{"d_model": 320, "head_dim": 64, "vocab_size": 7966, "attn_scale": 0.125, "init_std_up": 0.0268, "init_mimetic": 0.5, "optimizer": "adam_variant", "train_tokens": 451800000, "dataset": "wikipedia_en"}
MLP neurons of a small language model. Each row is named by its layer, matrix (gate and up: input weights; down: output weights) and neuron, and shows model dimensions 80-175. Each number is 128 + 32 x the weight over its row's rms, rounded and kept within 0 to 255. Numbers have three digits each. A neuron's up and down rows have the sign that makes its largest values positive.
After each neuron's rows, "fires on" lists the tokens most often at its 100 highest values on Wikipedia text that the model never trained on.

L5.gate152:130141177195111176184089196147128131164155134095090157119099121156094145137094130151149124167116125130108173154067124114208178137152181069057079113132126117173083138103122151156117136193143089173121156123104071106142112160124140182066088143130163078078083097177100109137143134156162157120
L5.up152:126108152187130106094145118134215111162161118152112116098132155124174122105132098171153168161171093149122131175131189162130167146135106112107151134117125061116181154140160193107141131149106164107120199115136137099126182170148132169126133074080097086168078139147147065156144125082091119163
L5.down152:109134093175152121069224136178166077119143118093143162169096184107129112164135161101135083128124193079168117101075125127078127135150103115073142106118128126077142115166065118081089126112149085194125123142149102102119155131040130095141109155163198128153092108095124130071139071187128167106
fires on: "ed", "in", "u", "inn", "c", "r"

L5.gate423:081117166115130124080106115148132137092175153107123134143073138154102147133105077119159142146089124108122150146112130124162122097089157116101173144128119113151134141141095093140197107124203127129115185106135145167133109138062088109062136159159101098134157105173090159133159112058092107127
L5.up423:142124115167137053105108155165110126147094100125132155163084166159079112149104094108078123125115142074140169098138087120075110063139180083137115098130134138190147117098105122129060069153077069149159221137185203136081113129083116115125141151080122114091133131147099133172191142143156132142
L5.down423:191169123177123142169106079016121127128157157154170067208091130142116136143097114117062131152145124162135149063191114154149124173143142102190115128091143071106073147121122100132137139137122092162160134100090171150182183110118109123134155143125090144204076104100144114116144157145112065181
fires on: " of", ","

L4.gate235:097122129118094164115159169103101171167142131094115074109111145136117092090144146173144064095107155127110152111097172149064128073106087154150158153114094139147068109172111176096152113144130124145079162127071126170196115133159102090152162095080117100121117136164091150144135129146151130116
L4.up235:120135143196136131149069136143159187132098134170130113141087144170077090114117094150115095187139129157136093107161208176169111105155164085178098131119199071095107119081115111216079174101132141131081117130100169143114130133194099053131152143092113142121147154088061129128145102131154169110
L4.down235:102114134125192063130157123153101114113071128141103124167125151087134188167135143113176147128144102116141144170126116088131125159046101116110146095148152109153099179125104156077132102098169121146104109130105112075119103119105140169084151089166140071152107120134165149090160165114071097099
fires on: "ing", "2", "0", " to", "1", "t"

L8.gate43:152097187092133168065186162125116118123152122125158194164106112197129089130108066157148087121128148117190165129087107129126093172145175163155094136169161149131189105112160180159108123129115082088165148149127115130074101129156132104157140138081113132178044098096078149144158126109140101142
L8.up43:065088089073129133135138155093166140167096061133118112143122157137149135116185138044123154114170125098102155126126134093106128094132098124106154103087164146194074135112145181104104159128081116162156101151142135159076123151085140104103100168111119146104117085151093131141122170113155093072
L8.down43:113155163176119061124106122128068129121218144102145119124140092120104176122071140188069110142126184155113123103118108202147129170150169155116080092159125083079123083065160126186088031086141078118147160078141145084141173128149155126140142097154088111101083135158128119117093186120127082200
fires on: ","

L6.gate413:117181168123174177078164145151099165125060099140124081095125073137097141165154178149088147080123132130081132121143117197123148086100082141129109095169126121154113123156143133140084105142129101142164136117111106088105088090141161078135070143146157121153225093134128057140107194145151150113
L6.up413:135102051116112089170151129096132134139110083100080107130145189118149097169116176145224135158126110138121116166108078142089046185128112124137075166132145107144191078118129122125114081144126106164139192152055121080117198126092077102114146156153209148132126132175084100112145163118118115065
L6.down413:123136138097139113097101130121150151111116176153102136196129084104112115150141132141102096097165181119104097110173114181149162145096093168083143131104112149097113126109140160151127133147165245124163174174083142134120122144118089119063105155125103121149151180159188146109074131154086091148
fires on: " w", "sp", "r", " qu", " suff"

L8.gate358:150127182101169155089132117177151186162103137107125153175126139112121136118166088065187126152146134088117159105122185177132126108090098095146220115083130147158150109123148138150114093125172153059123123117129105114124147099108122180143166109122193078121176116110153050169163128181129074092
L8.up358:093186086205193133139124151127138079132170083168152117102089149136138129117058110202101094121098134120158060149114085118194043104105137130087146083131108127066110088165096088189118107182125118151188077100105078081167063163164182178149058125173145142119120109123119147099076194099101193103
L8.down358:144153154072121169134107115156171155143137097189078098124141109152177153129117135146130150158122073131127148082086094173132188065109186071085198124141170092138209158117188115129097188161100136110108122077081151194144082116130097116102102142157115076099149142169189142183143090161107113114
fires on: " and", " or", ",", " /"

L7.gate92:160140140098065104118143209146106191179114150145103132103150076143100153085164101146116134143073119140095156138131091096130140138074132092110147074124108103085133092131088101139086125156079117142152147162097138139184141155142177126155058059157128121138095108150084105136093111142138119144
L7.up92:141128110140129149079139119090111136096098151134130114141149082174099188107121106130101177147055154079068133074154169096132084142091128144146156100129163117117138159168065139197094086124136111136121125139154074092140112158174163130150088151185142101155106104100073136126080186147131124184
L7.down92:124104119137196160129105155126142137119067147116120103110093128123083158121123089122075139070094111139170144101083145116115142098103166156123169112109092155127070133183153113143143159141118000140137130076180118119083112146125106073134106104105044184087142154134126120108095146068095154129
fires on: ",", " and", " or"

L7.gate209:183137123131146191083162168104103118108101105154116109035098125144132132111116134145102132101084170164086133130098128145147144157133101192119105147145065101110137085108116055121113135134163169155120165140109113139135112152137110149104154110143188082149149084147052106156120104128121134142
L7.up209:151174111154135148130166119154108102133049075130142083164196106107139132087059099093154173177099123134091171075167156048111161113155118158117057084159094113155136153096129108139110083071168103107115151099169117148105136085122119126109121102119143153134139117138145076118099109155146134129
L7.down209:159108054108121102146147156124147121108147215144148159089074198109095062201125128106102126071144131101176109113110139117078092111098129155109162137159119142126146138137125155076112178150105180154092125148121165108141119095055151079160116128137114145125056132074113144120140124086146115143
fires on: " B", " Sh", "w", " R", "ank"

L6.gate296:153106118166083164108103177124153138143086138131110133127139129114109142125172138131133169179127112128141162138114135133158142093146105202114105121176114197109115118135067069197127107177143077141142110053186119146142159120147167126166132134121126137096145059170054155222088133027123132120
L6.up296:096072121115124068100152173152155101143136102173147090132137139132116119103112131135090143053124100121143103092166146136106162132116202121141127077162077110150166148136113134118140059080130167108041162128151163106103167098127150168052119084136166207103166143096133107085115119102109150188
L6.down296:137134131127098150140074160131161126160186132148138100089133172111156151104083148104144153128157199118121132191139146166104077100111081125135134155084145125085127179138140129112075167074102079168105091149092121109126138160122120132128140144090142103090129169111092117142145088138141111058
fires on: " J", "L", ".C", ".D", "j"

L5.gate421:137144179195109109162060201080155150164111153169070146120164146163147135104107054087140151165123087103062101139147103103169091094084120164166167144145140173169128148074106167116107119164112105113185134109115101187097083087071123136138129178148093112092110131172107167100133188116118114145
L5.up421:197135134142057106099120129167108098130147077122140186175132120138099110121178128141102122174141132090144100160129126131151167108117149185206127136140119187146142199150200131058072050132104125159117176093162190162133162162123127144155105145134102132107086103099058135122051156185142114197
L5.down421:139141087140150110121093153198155102169122129093085120162124142097209131110092125144128212074157101137143168115117106144178056111104111107059123104159119116082111116127092139157076123150126061123124146160149177128185114169068124155135146120121130094152213156145117102163109133096121113117
fires on: "es", ".\n", "})\n", "ec", "u", "oc"

L8.gate222:211089143119121115154160143155082178183095178132174139138119145097114139147160099128138135103109098176186077118099121116156151151139173107130138159116178122095072150126131012074112104158150129086123193139131129136127148088159163141144108130097131182113141119102097171164088114181114135141
L8.up222:175079131141118079096125165202107143159110143108184106105137142111109070073076100124095155099102178147120077153147099181128165139146145104135144121149170140109125168166141145115168163108084164063156148126127105093105165110129097175095141173133087133126088111100072161128120113193143131153
L8.down222:110111132114081147100097107130126069124173158142120127175157116177120141166166138127189133141149169123090164145086129141102112148124109104187149095121187144128095111097088149113130131065110098124104117152131145104158093096058153100068178095133104135073136121147075172085120148094130142143
fires on: " played", "0", "ing", "e", " playing", " play"

L4.gate157:112134083108161117159091144123121177160115126166176186116116081100173128056114182076163123198173135133145184150181173164162162161086092145093177139119155099116091169134085094100193124159173150143180112189137154140078087101127183086133154149091081156184145121176193101110093102176155089143
L4.up157:155122079115089142143079158151089134149135076147107159140158151139084108141135162127144085153096103122131142153137189129224104149069175107112106112078144116054071095124111097128121118205129131106071102121147110177177073151161162228089081126121171144105079154176143105121110118116062088091
L4.down157:049166127186084155158141106161192164104095061160126141110075116140161091092122110159116179091136078151114097135144087067080154137094097154083153127110072124150138103131159095160164112164208147148119077138155129038134182082154159092118149076160102143140097162152164171106106178124168143110
fires on: " later", "end", "u", " Later", " First"

L6.gate126:126153141086095175155132143149123128087151153148089118140160181169107068122135152126131137158118101158117136092085145140074110161139171126145135137153184082133087116093144090119093170079144156118155158136102105119143124154145118063131120162154131152138089107124135074143092160110080172110
L6.up126:102092110151123128194116103118099113122160093097097093136184135085140094182199113145166124151144094158093097164116149123184101153100114128083145110115140119046153120121136132176095141122120203130133071124061210135118178132227166143095096111089159113135050182157139072152105077093102156098
L6.down126:160118159110163187171183093104188118170071148126146126049128152079160122060091125133098133106112128131170179116131141103114132127104155127160070209169093128155087138187085132152160109107130086071131130125099110128155170077127205091110138185127099151092149122108106125110139129114136144172
fires on: "H", "T", " air", " film", " Assembly"

L7.gate162:123136152110131098059122132159136167185147122149110147121088066045168116121138209112147043112230127171153132091143118136140150117181095063155090131136115151153110071152134152148120161157123121166138171150140082127112082099140105129033137096138172113141146090172086162130162132179107102116
L7.up162:116139131097067083160103130121162168115127170163201115169133157122171119135104148124214066139147189100156196137124199111084124112155135147131132092113086127145188146168101142084127122150136178102114155109071147172138179163127176117112143145154047120086184143183144179120084142121169140078
L7.down162:108132150118147142085123119126101198126091122146100140078111129104149174146159128089113133151068167193066123090191122174116171118136137107045174122130150085103151126078109143168087193187131176160174080112155119054105082174149104114163155091143174192116158226149127157106146169114177148142
fires on: " A", " Gu", " An"

L4.gate326:124097180102160129165117160067111120162169110144109098110130170134116063125190115170080148081146121131125173150156148180175069143115114071117186128040149123115132194111121149100067067104109131113115203145099082146047142218193093134136103130127131143144173160201128115123139096110127129118
L4.up326:169129129120140136092097143170080153182141157093126135134137152078069114160124136099103108105119150163142118146155164132148154071072115151148123090089134129089178180141115099165110159104206128130109133153159151155137114127112130135137104190169122127140117127172151128120129040104135150157
L4.down326:091097145178119129187157109098138137149125158168115154118119137112123069113150161190135162108128118169102124173145106149102226113136162099075134203150087132100141091090143143132121113107093149128087141147134147118174105141153134158125092074116107133092140118068124135086121130157108169130
fires on: ".", " track", " single", " station", " song", " tracks"

L6.gate259:074176141127130104127140164146152136177146116145158142086093147142088090069144216118166094121003114171091140111154099120151091095187122152107174158222171110095126207149146110123114135106190091146148118188138150137172167140105213140153174079151184102133102075115057152111124102176103205102
L6.up259:141086105199130108074095167080148122128099080137109177084176131095060188132118106133082082137124089124088123130129077143083093108116146099097118118178125142116098150132118158113135150103146108165105158151134193149138082146132161098139159137147113099085142115199092132159154173097146146126
L6.down259:089166114132129101137157101119097172098066171048074099154090169128138134100160150131172122138222094117155141185088109188091167121107124118087121139129130103148113152120098136042134138194144089169179191122093129152141178068142155125095104081151180208121102167128172148104125153133074111119
fires on: "ap", "g", "T", "N", "c", "iv"

L8.gate142:109107116112170135132092149145075106109143106129126098158165168113103129095094155116085086094144109091167159141142045169122124126150043120095142127129121132131106171084110134105130077124110123175184150133136100148155138134090140144163112045141220197117092105137110037130137115170115099111
L8.up142:114176127140130143137154107151144144137120195116159164092124130159131089120138090161112155187138186088115127106108128206120091159163181094150116147167145096178080167109126167176099098067121042076076136156180154132125102082149110120167182116139119117102123127103066067131127120130145146142
L8.down142:129121123113104091146145121124145129104146077107156148145133168167108096171052173087126099131166123106172135163122089094115118120093079164114143099114098183118078151112170178161117116121130142196102148136082149167112121164139113115074098136119146182189174067133189200113098161096113132141
fires on: " ", " reg", "im", "d", "ac"

L8.gate227:176101152113128114115109172168140078151086059087076131191123108099071105159153126104173117166167148089193133063122081108126074125100098145140107179184140185135147128108157089150186136152152126124079127130162202095160117154175133116141117091111126129151139097066125117122118141105067082132
L8.up227:113124095125107097136118111091155121095089167135156101126106124106132108151107120122143113129131149241098151148080147255070148121142167119087118154126124141173134167120150127114145040154121123157097138132144164102182119131140147086125144129188126053168115135137131156123102169113115142110
L8.down227:139103101110210088179100055200120089098097141112144138113091078136150149121093109101137098135125096137151159105116146083154073101083137151103123085106144156111124150118103090104152076130121103153199113134103100138100058145105170151149189135116117171156136166127131082130106145101128089138
fires on: "L", " ", "gr", "-l", "h", "-L"

L6.gate267:139154070133119123156125092112146115192102136092115099152118147121095106114139095134155145106173134089128169125119152163106177068139046078112115146153049110168133134168138120128040111108096115161139127153146176161122119137192133145138120131120132091129111134127156121161197067130135049122
L6.up267:155099095105180140127158141141188114167187174109097151138108133063186088133120138070207131111139114076100118090087160151155114103119127078155142120100067129167147128124159136138080159142139153157169087153118213114098127110165125114113128135176097112165147121132095123123124117157128122140
L6.down267:102070238113153130105104173107067117109186096135106085109175188132139161134142091159053087149086133156129166108079135078116120143081146143150161099122205127118070112123100091088157065117172042120114172130133085123158146103132125103115110126128138131090140140110121166113099096102184183138
fires on: "k", "il", "ak", "ent", "in"

L6.gate245:127112067114134090112099089222147183125197095099091111106148132108113078042150187140138110128183111101166085110061151128161186135135136114103116128104112132162167097102101124173156114200131107114115095088160120150126118186123084167090170163088113187135084146093103112151108117124140129143
L6.up245:163092083121044166195085101101051120154186137121136103089090157142116151119081146142138111127159081153142109143145149154173107148137133175072139164053144126151119121097164122095127116149102152107181152110139111138120162145138133148087108177137166164097146156157088117135154150146156163115
L6.down245:079131156115147138168151113112147164093064150119126130073149093133078104194192122094141127156123148176090144128154118177129119125185086147126140109150176180163176159167151121070111118111138153141156117131146139130046152120136147136097165109136111122155174082079127163110102106147135111138
fires on: " C"

L6.gate7:138151167113190092140161165099082101088132131117117129145104117190118116193068150145126204161133146091087166176121127119121133144141116062172159152131100131161124133095113122124081174119109113149142155117161151156075139157100107095093157149184191131112137212152144109128147105138123120124
L6.up7:109170197101173128058147177183086099174154164087144085085096153112119103166116108151119135087172125126090097136200130151146163108159109106111153158187110163108113130115094136118126154132175079113123074159142127198172140167129130156114147155136163152086084155118058101146183120189190137134
L6.down7:108186138099094118167141139126141147083104134122101144129130179169101104134140127135126112120112101098094116093087173109106090124146095150080122127128229078147157162154136101122146080097124080115074164154087132139130105087106143162179101124098117083153168182075140140152116105082155176101
fires on: "y", "c", "ish", "ac", "et", "ist"

L7.gate311:148139157128110141112160112104174101138138150141099129129153160150106163083146144110141182076155068167104161109137093163176155135115133131143100025139106135175177116114174137081158110126168117133127155138085166124115114113118145179124119112161163082138113088121126091164116142143179118102
L7.up311:113199110157159127130097122066093167161132130152139066122125107153108134139095123125097117079089129123113171175133110184132139123146148079106130132124099091175116137122107062189091132114106082126155151096129107160122195167125162184090151155091146115110086094111109217159150092115106159117
L7.down311:164103139166118130144166176100187171123100137158152214138141162107155079138103104115121088131107140172103098087072154136098091127154110136127122176111110092131088119161130154146082134169083102112085074147124100119119161124141161085107153159123133145101093121160127184109147098111127098174
fires on: "ab", "ib", "ob", "av", "b", "aw"

L8.gate344:117097174114080121122180154111112149141079090106140120178097126080161096146134104130117069130170083144159094172101110087110130138156149080121084090116082189179146114222109121126177128122102152143110141119121180103152162137188131146159184145074130169085075099186149161136180104178133127132
L8.up344:118116160128123182120142139104194111139111108124132101129109118140195126176165062110114103144079171123107111098072178125167122159108102122130170081133133148121150123157172145156147079098127161161170153194091115110124150150119158125096138091132101093101170165118139141145145171169096114165
L8.down344:077076115158141111140191096134113137185093111171126095058132149106125105108141074116129147152150123084107107147068194130169171063077190157169099153128134160070134108082117126139140144123124110136096125148156079102117075167154157159192088137083100099116139141143152102155142142101134127131
fires on: " ", " |", "os", " Real", "es"

L5.gate94:121133121128152132136170133106199128149126075109137117091073122051152104169094201148133107106167123126111100119134085136072187099082112126085191094050162129146072127118168084102162114161158139076101130075105136171078109158136166122151136120144180070126141133186058107071115112091123134155
L5.up94:217101114148095120148117090103135122141103173158128077116195093138163118118215132159182125143187126101141128164122097140121141098184111167152185166132123163140107151121151171132163138117071106115170096108126137156149107122152157103099120137188160112115073153130114199097081148098161150125
L5.down94:132106121121146104082112159103115116169191094113088159104126118075130102159118089160113072149117119171094068133151099151089156105183123141168136099125097132137100146131120164129065184147133102095120139129174119103070121101169138134147148105099191099141080107152107170127133116128142104116
fires on: " Gu", "p", " pro", " ch", " con"

L6.gate211:132148108171133116062097174110109104090127073124132089129145131033147137101120148153166095082080121133107126053149131141140121178152217054167131108127131118075150087159080060138102115165130165133130149178097059091154125159146146110127166142099134173123112123089118133136165202091164136085
L6.up211:133107090146126157174129059194070182182148081156070101109178126093108127130144129190168132162193153122131123109095080074085158133148105059126080148120182121109027101199138122038116114125122183119061094111121083127133138103155093128081126140144166126077123128103144113120091129125140122106
L6.down211:143122087091180103070114119123136070121129087122077121151146081018169061194108142155186087082090111140101152163129166123150103172089151148183115121124154087125177182109101122180084155118127108160135141120184134075117133153164145065138219166145170137097130116142093122137180163083166188121
fires on: "A", " A"

L6.gate14:099125142156145166114169112126134150155133136116146153137069141151153087186142103086102098113162146129109112126069161136071190106097150133185168135190169118159032130164119177133084097127112114122042143163140069095122132139108152102118073112073132092120142113123109142200123169107159133198
L6.up14:169114170092129128126203084178055175095093125116150113136115162062096194108164111044039138156170093100132163071121138098144163136119121118148117197168141027145156127118106123092106135139123126134183146093110116176085136107168070174144104132104122107121122182115189144078156071184162111146
L6.down14:096154110172142126133129095158161116095150132170123116112160086154174101141065126124188145148114189158108196171149137116130123069144201121116128112124222125118139167119189163128118134119132051119124136119178158059187166148048160092150160106167132186146130111135091114150110174147100125124
fires on: " played", " play", " playing", " report", " plays", " began"

L8.gate130:102134126162078082090131096137122158139141136060138096132116150156119086110178092125077096117205112148155099088110123104168138108195127079141121148109126158146110120108130189127144113148111093141154214100113121190123154160051032107163134109135129125142104100138159149162119122126138098172
L8.up130:110172190070075126137082121101139103089143124162127062119127121154139138143139162101109101109121140151113119181063131116110129090151132114090134083100094169138119090129124133129136103149123167146131134127106150109104142131087098162165113126114172180121140145096151064034103133135116129162
L8.down130:151150136141157125118106129165156104101124126139181105089122114112165109120140154137140155171191098151106173103167144136126127154121097088122134118144126161108107150173141120111131121120139203110113068049098098163091106117156132144113119131169130131113138161096149174190100115112110144090
fires on: " C", " N"

L5.gate124:181126170093114146155115129090084137076080153143163131181125146085107109089096185116131137109096044082132133105122161148145117184128162102172217084136137083119130173137169151137156151155174048127139145139070086151167153120160124087120104107145155113193181092114141115122181179176096145106
L5.up124:127143172178163146154130166143139133119083050145137079139174164144135208137091115106143126075139191167177139127095097121155079118091121091158122143087036119131095146126137098170111057129111134163161131099145183087102199095144110112105153119216135142063099135148126173107129165158105162082
L5.down124:110104103078054133118088120122160120129108183142108170106096067157132107099115140165120165117086053191063108181141139120097151148118130149118187082102212100184108166117144069074171115166185161090124104171135073139140137138101127120103117143112099090132201085110154095098160072110116146129
fires on: " w", "n", "on"

L5.gate221:123153130090112119126121122156143151134126123078116115122066078140123180165125126160174116159169153145109120183154135100108119140149157084125142118107074150141096128101110108121133123138167134172106152104143068145142165187154099113105105081062170121129048128098068148172146140156127173133
L5.up221:134134094091098071106136163149109132164092123156162117118208138122081091158128168083119103152160163111128134180166091177148201157098154102141105133184152100159132129099159157138138115171172099081189187087084118164125188155078141125161115142085119191186163105168102130149113145125091104142
L5.down221:123075090136108177104126187100129071103126101093176105179166125176126150081113091128135149095144127127138080157175185139119151176162124103111150112041043097189180164145134117172157096127117091140134145148164126125130113114165112118156120115135190192123124122162117153067142106121100152112
fires on: "as", "es", "ir", "us", "em"

L5.gate441:174107141163081146094215161173079162122092126117156125112070158126171124088140135124068123100131125186055097141122105138107141151117126149139096193177061145146124118132105112116133135129084121129140165124158157117097163184144147134112197123127150131138141092089124143169089130108107135051
L5.up441:118107097135147114113113125166155088119108131049133165175176158059141128102065109115105094139150132072122136152184120200157149083105125115117114068104114140207107147145100122098117146151121132143103149115130080095133177124091098120140140144155098150127101085141097129106114123103107106163
L5.down441:148137186102140073108065117140129114109078122139111099125067093138120123129153162164127137127155086174114145128124088097091097123122169145075155125139141180099111156132131124142142161120137096068221147101105119174117104125073090127127105091179071122136094158078142112074092150207148124129
fires on: "g", "x", "k", "m", "'", "c"

L5.gate88:091151097131176183122069081193131112166147136117119095140129142131073120072128147101100116120128143127076096087115054157138082166180184107143146036057128153192108151114117076103160103156163114188140115151133111160115156107145123107093117075173163122144099084124111127144109115136096138126
L5.up88:124161156152105116157087132101154104106120111130161084141142124105121183082135153150159166097054107143135146128112093141130083076153089152081136120045086161085222161175125078081146105113140129145133131099098085106124167073140190151152130122127119130160107073136120069106142088077152115082
L5.down88:101131085150124120095142099161160198114115112128141163176152104069163066181191140078100136136187096125105108106128115127140146100138105141117153093117123076146114173129114135126114145147101177138126045146150143135158198130084140148122115103123156120087138168131091090085071119173073172111
fires on: "av", "b", "ib", "ab", "al", "v"

L8.gate270:124143085167112133152064178146130146111175212147139129094146111088082192095117108178135097110148138138084115139195112157169124118133065170154197129025090157069141105102096127120115109178081174081169109192110107131133101142106168111157143152115085168103176160115155120091124143177127132044
L8.up270:173140183167110113148094136099182078117090175177140181109138074132134105098144106209089118183105199090116101122113085093147100128150126123189122150120156132137112086147115129076097147144111168138124151115187055125133099115092135148094078131130106112084181151150113140154104153143160116089
L8.down270:141191105120185120128147088121182113099149130071168117112138141185173079140168106112161092112120170053124136138086152111070143122114130142153145105119100188152132131118116177098104094154151179098143089150083113159097104123149144139117112115145120082135131158128135129104134051089150165097
fires on: ".", "\"\n", " ISBN", " ed"

L7.gate302:165079140084100115079201102051100075130143111120154165147156096165091192146150130103177088103105129173142114098099056138098126113082184113136167117155145123160142107200156163114228096186124109155084165119114183184196204120159116080121167108139114123125121127109043109166078126152138101143
L7.up302:155182141185111143109140187146123134113069131090093189141097134114111122154131114140083152150140147093102197115089091154062122107121116086113191116083120169126009163156089129151106108148100130181120124121124146123178112184084145153104166103067217137093104123135093120130230169219096093142
L7.down302:073102212087167102139129140120106102161156084138192128192129135116183105088080134150090109170085136105138163138142129114136072137122151122110099054192170168132156116096159135150108186114171142087064105140068157106132141108115049086133099148087116159172158155130130087141118123069168135109
fires on: ",", " $", " £"

L8.gate384:102156172097081068171145095116155153149168108150124119118142166163045146137093106105127123125075101083119111107163168115181087111146141154099206106106122120161086157123151092082151184100127113127125117132126147174114136159136155118096086105132060197102132140093140080150100082120229133112
L8.up384:100165161100079114135067146068115112078197130114164149126112176120149123065100136199120083128056083125211080143101116085162071137132118168078080156119126177136082135114085122138165156104144167157123120128138073122162148079164213148131172152140143112206080146137156172100143149137069101127
L8.down384:084103103206148108168191111165162135123147131139138127109132075180111154150115136111183115114097162120115120108079134120124150108150119163142120151125116184149139174158124118084221122145163116092178128115149192150130129118058073167165133135148176105195138083068127104163118074173167167089
fires on: " f", " San", " Tel", " Se", " se"

L5.gate125:089151095113174106141175116104128105117104122156203111121100088168179102123173139110136162112161123175155143130147064135171074112181123116123112147133148149109121087169192137115127096126104177107132067136178137120158096141109102143158106144139222099128158141138127157089163153148151126079
L5.up125:091085140133134144077132103156163130067131081153117102190163140143123165118156084089085165165106198129114197112091154200126158123131135118168089169129124133155219076131143201168145113159128143150153143069144136139128138074115117144127142111123125095111111131091133155135159131158112151102
L5.down125:177093080144101149186112169101155091092156137097150165100112177154082100127104171159123086088160156130170109114171095150156107144154183098145156129123111086049093092122068112127139136111097099160071112174109141088117118126076120162113148113129133144168155126153137165112090131090126094074
fires on: " R", " P", " B", "r", "id"

L7.gate329:107153156152140135152152178138090115181152093116145145148103162141163148084127137117065101140152094110127109166136106156105143154081147140159141150103094143086138138170105172148143119121130176101133124083138138148096124097163154174101146170132094121127045076229137139110161062173134091173
L7.up329:139154113166146087105174119090096141159128102129162143149139134128153118133115169145123142111139099090094114161083164152194124150160102088142104090162166103082103141154122092135141222131128161099140089171141115126128110169177106114149141153128128051142098124094148111167176104235103157183
L7.down329:116105070106116161149167112095139172169126107133136123097160095129117168107156096064125159145150114118180147172117101149074124169099181108138098126167152089127201153209145152140193057153134172094139093110065092096083154132168129124116166114062137056096121166183100182107120137167161099097
fires on: " |", " against", "1", "0", " To", " →"

L5.gate368:156182134196143142064163133136112174184127101090129103110094136126137100117159086115155105121149135126140126124135172150078136093101141064107123060152093126089155075127175145184153099129104115137152161106148095157181135069114145127127126132129091105126158096148076089145161051163123093137
L5.up368:180129110139159100109169140182106120121147160143129145097075134133132085083114094136108118161122131090101117118139139140131138131107122159186171178110125089102101172118104144109132110109140139113093143085154079165032146094146095117114159161172135100110120164131166112099192152098118124071
L5.down368:110096106070112164133106124072155144156191131144116156184136154096120147207119156089129128086139109105103110075136124085132115115121098162115127066138140104101102162165127106150139115099154055180150129106161192141139175153110154130096137100129101183160097108110130093139122100176145155154
fires on: " or", "and", "nd", "ind", "l", " &"

L8.gate262:126090172137141144113149126104110204126079149164128092154153103129110150136130109185118137151142091133124135140080104130162051097165172095089138105078129146071141135142155179110085124168147112095124137121043099062092192092094164145118106122122205101196107095125136138071132146144159120094
L8.up262:191134072139104148182147116127141052088093122148106119154105132137058111123131130179178120130173146161098104132105071090104134160136166139104108112151169104114119107179125124100129098194178166157173107127134084148114091117106143147130164173161103086130125111204118119128117111089061177064
L8.down262:094113125127174107085127135152043124103183110137086102161144141165150108124147177160126120182132175084154144114071145158088152120118109116092144174113102071126098172140126140134134187126139095132141126077104077118127133160131181099125143116133146116205124145056115168098101092171122156111
fires on: " and", ",", "-", " lect"

L5.gate232:084094155098057080183116103116189154114056105127139131149141151112104111128123184086108116148130114086071157156132078169196096083171147106144178134061115182137135174164080100130081095119097124174068094159079138100141136144116139053172135118200125141116185108117134129150153163122112171107
L5.up232:099094178124123149177103175073157157109097136097121103187149175135103168148169097098059093101100140109131126102130107128184153126079134120161138131060136177123180097144117126105186145107092133190106135133156147115136159118142116137120148115145086170112118140064142166087179076080114186128
L5.down232:169164139135160139121108107104129148115137192158093114136125122117186146056160076129128159157030099103146099159117109143117130159154126175176127067153136083186127151158102123134129092190084138128124104177143143188126084130127103183097081187126115107134140113110187075139147162125083092154
fires on: " |", ")\n", " ", " Out", "z", "V"

L5.gate91:171117108086142151085089072144129151194150060119116128111077059127122131118134190124081106140120124098149189150092147137112169151104125020140109065156100168163096110112133152126157104170125099144192148115145127148137107079138101127131140176103111142222184093159136084132150112187128115079
L5.up91:067107164101145114180079161174126116054192099115103109147174112106092155102178073168143151153158134117147095086101135211144148167092189095112166186166149134132127158149155137139099173086136122115114115183146110104140139137160123141148164132133130097114115136139085119201143115105128173201
L5.down91:151113123136136130088141144163143164138120123126051136118106114112104088127148120142107085116095139097116121175106093080121103144129088096132121160129167051119154130111101120139117115158093142128130158083084165120095134079044116167131095085097079148167166193103129138129076136127133091109
fires on: " when", " after", " if", " When", "When", " where"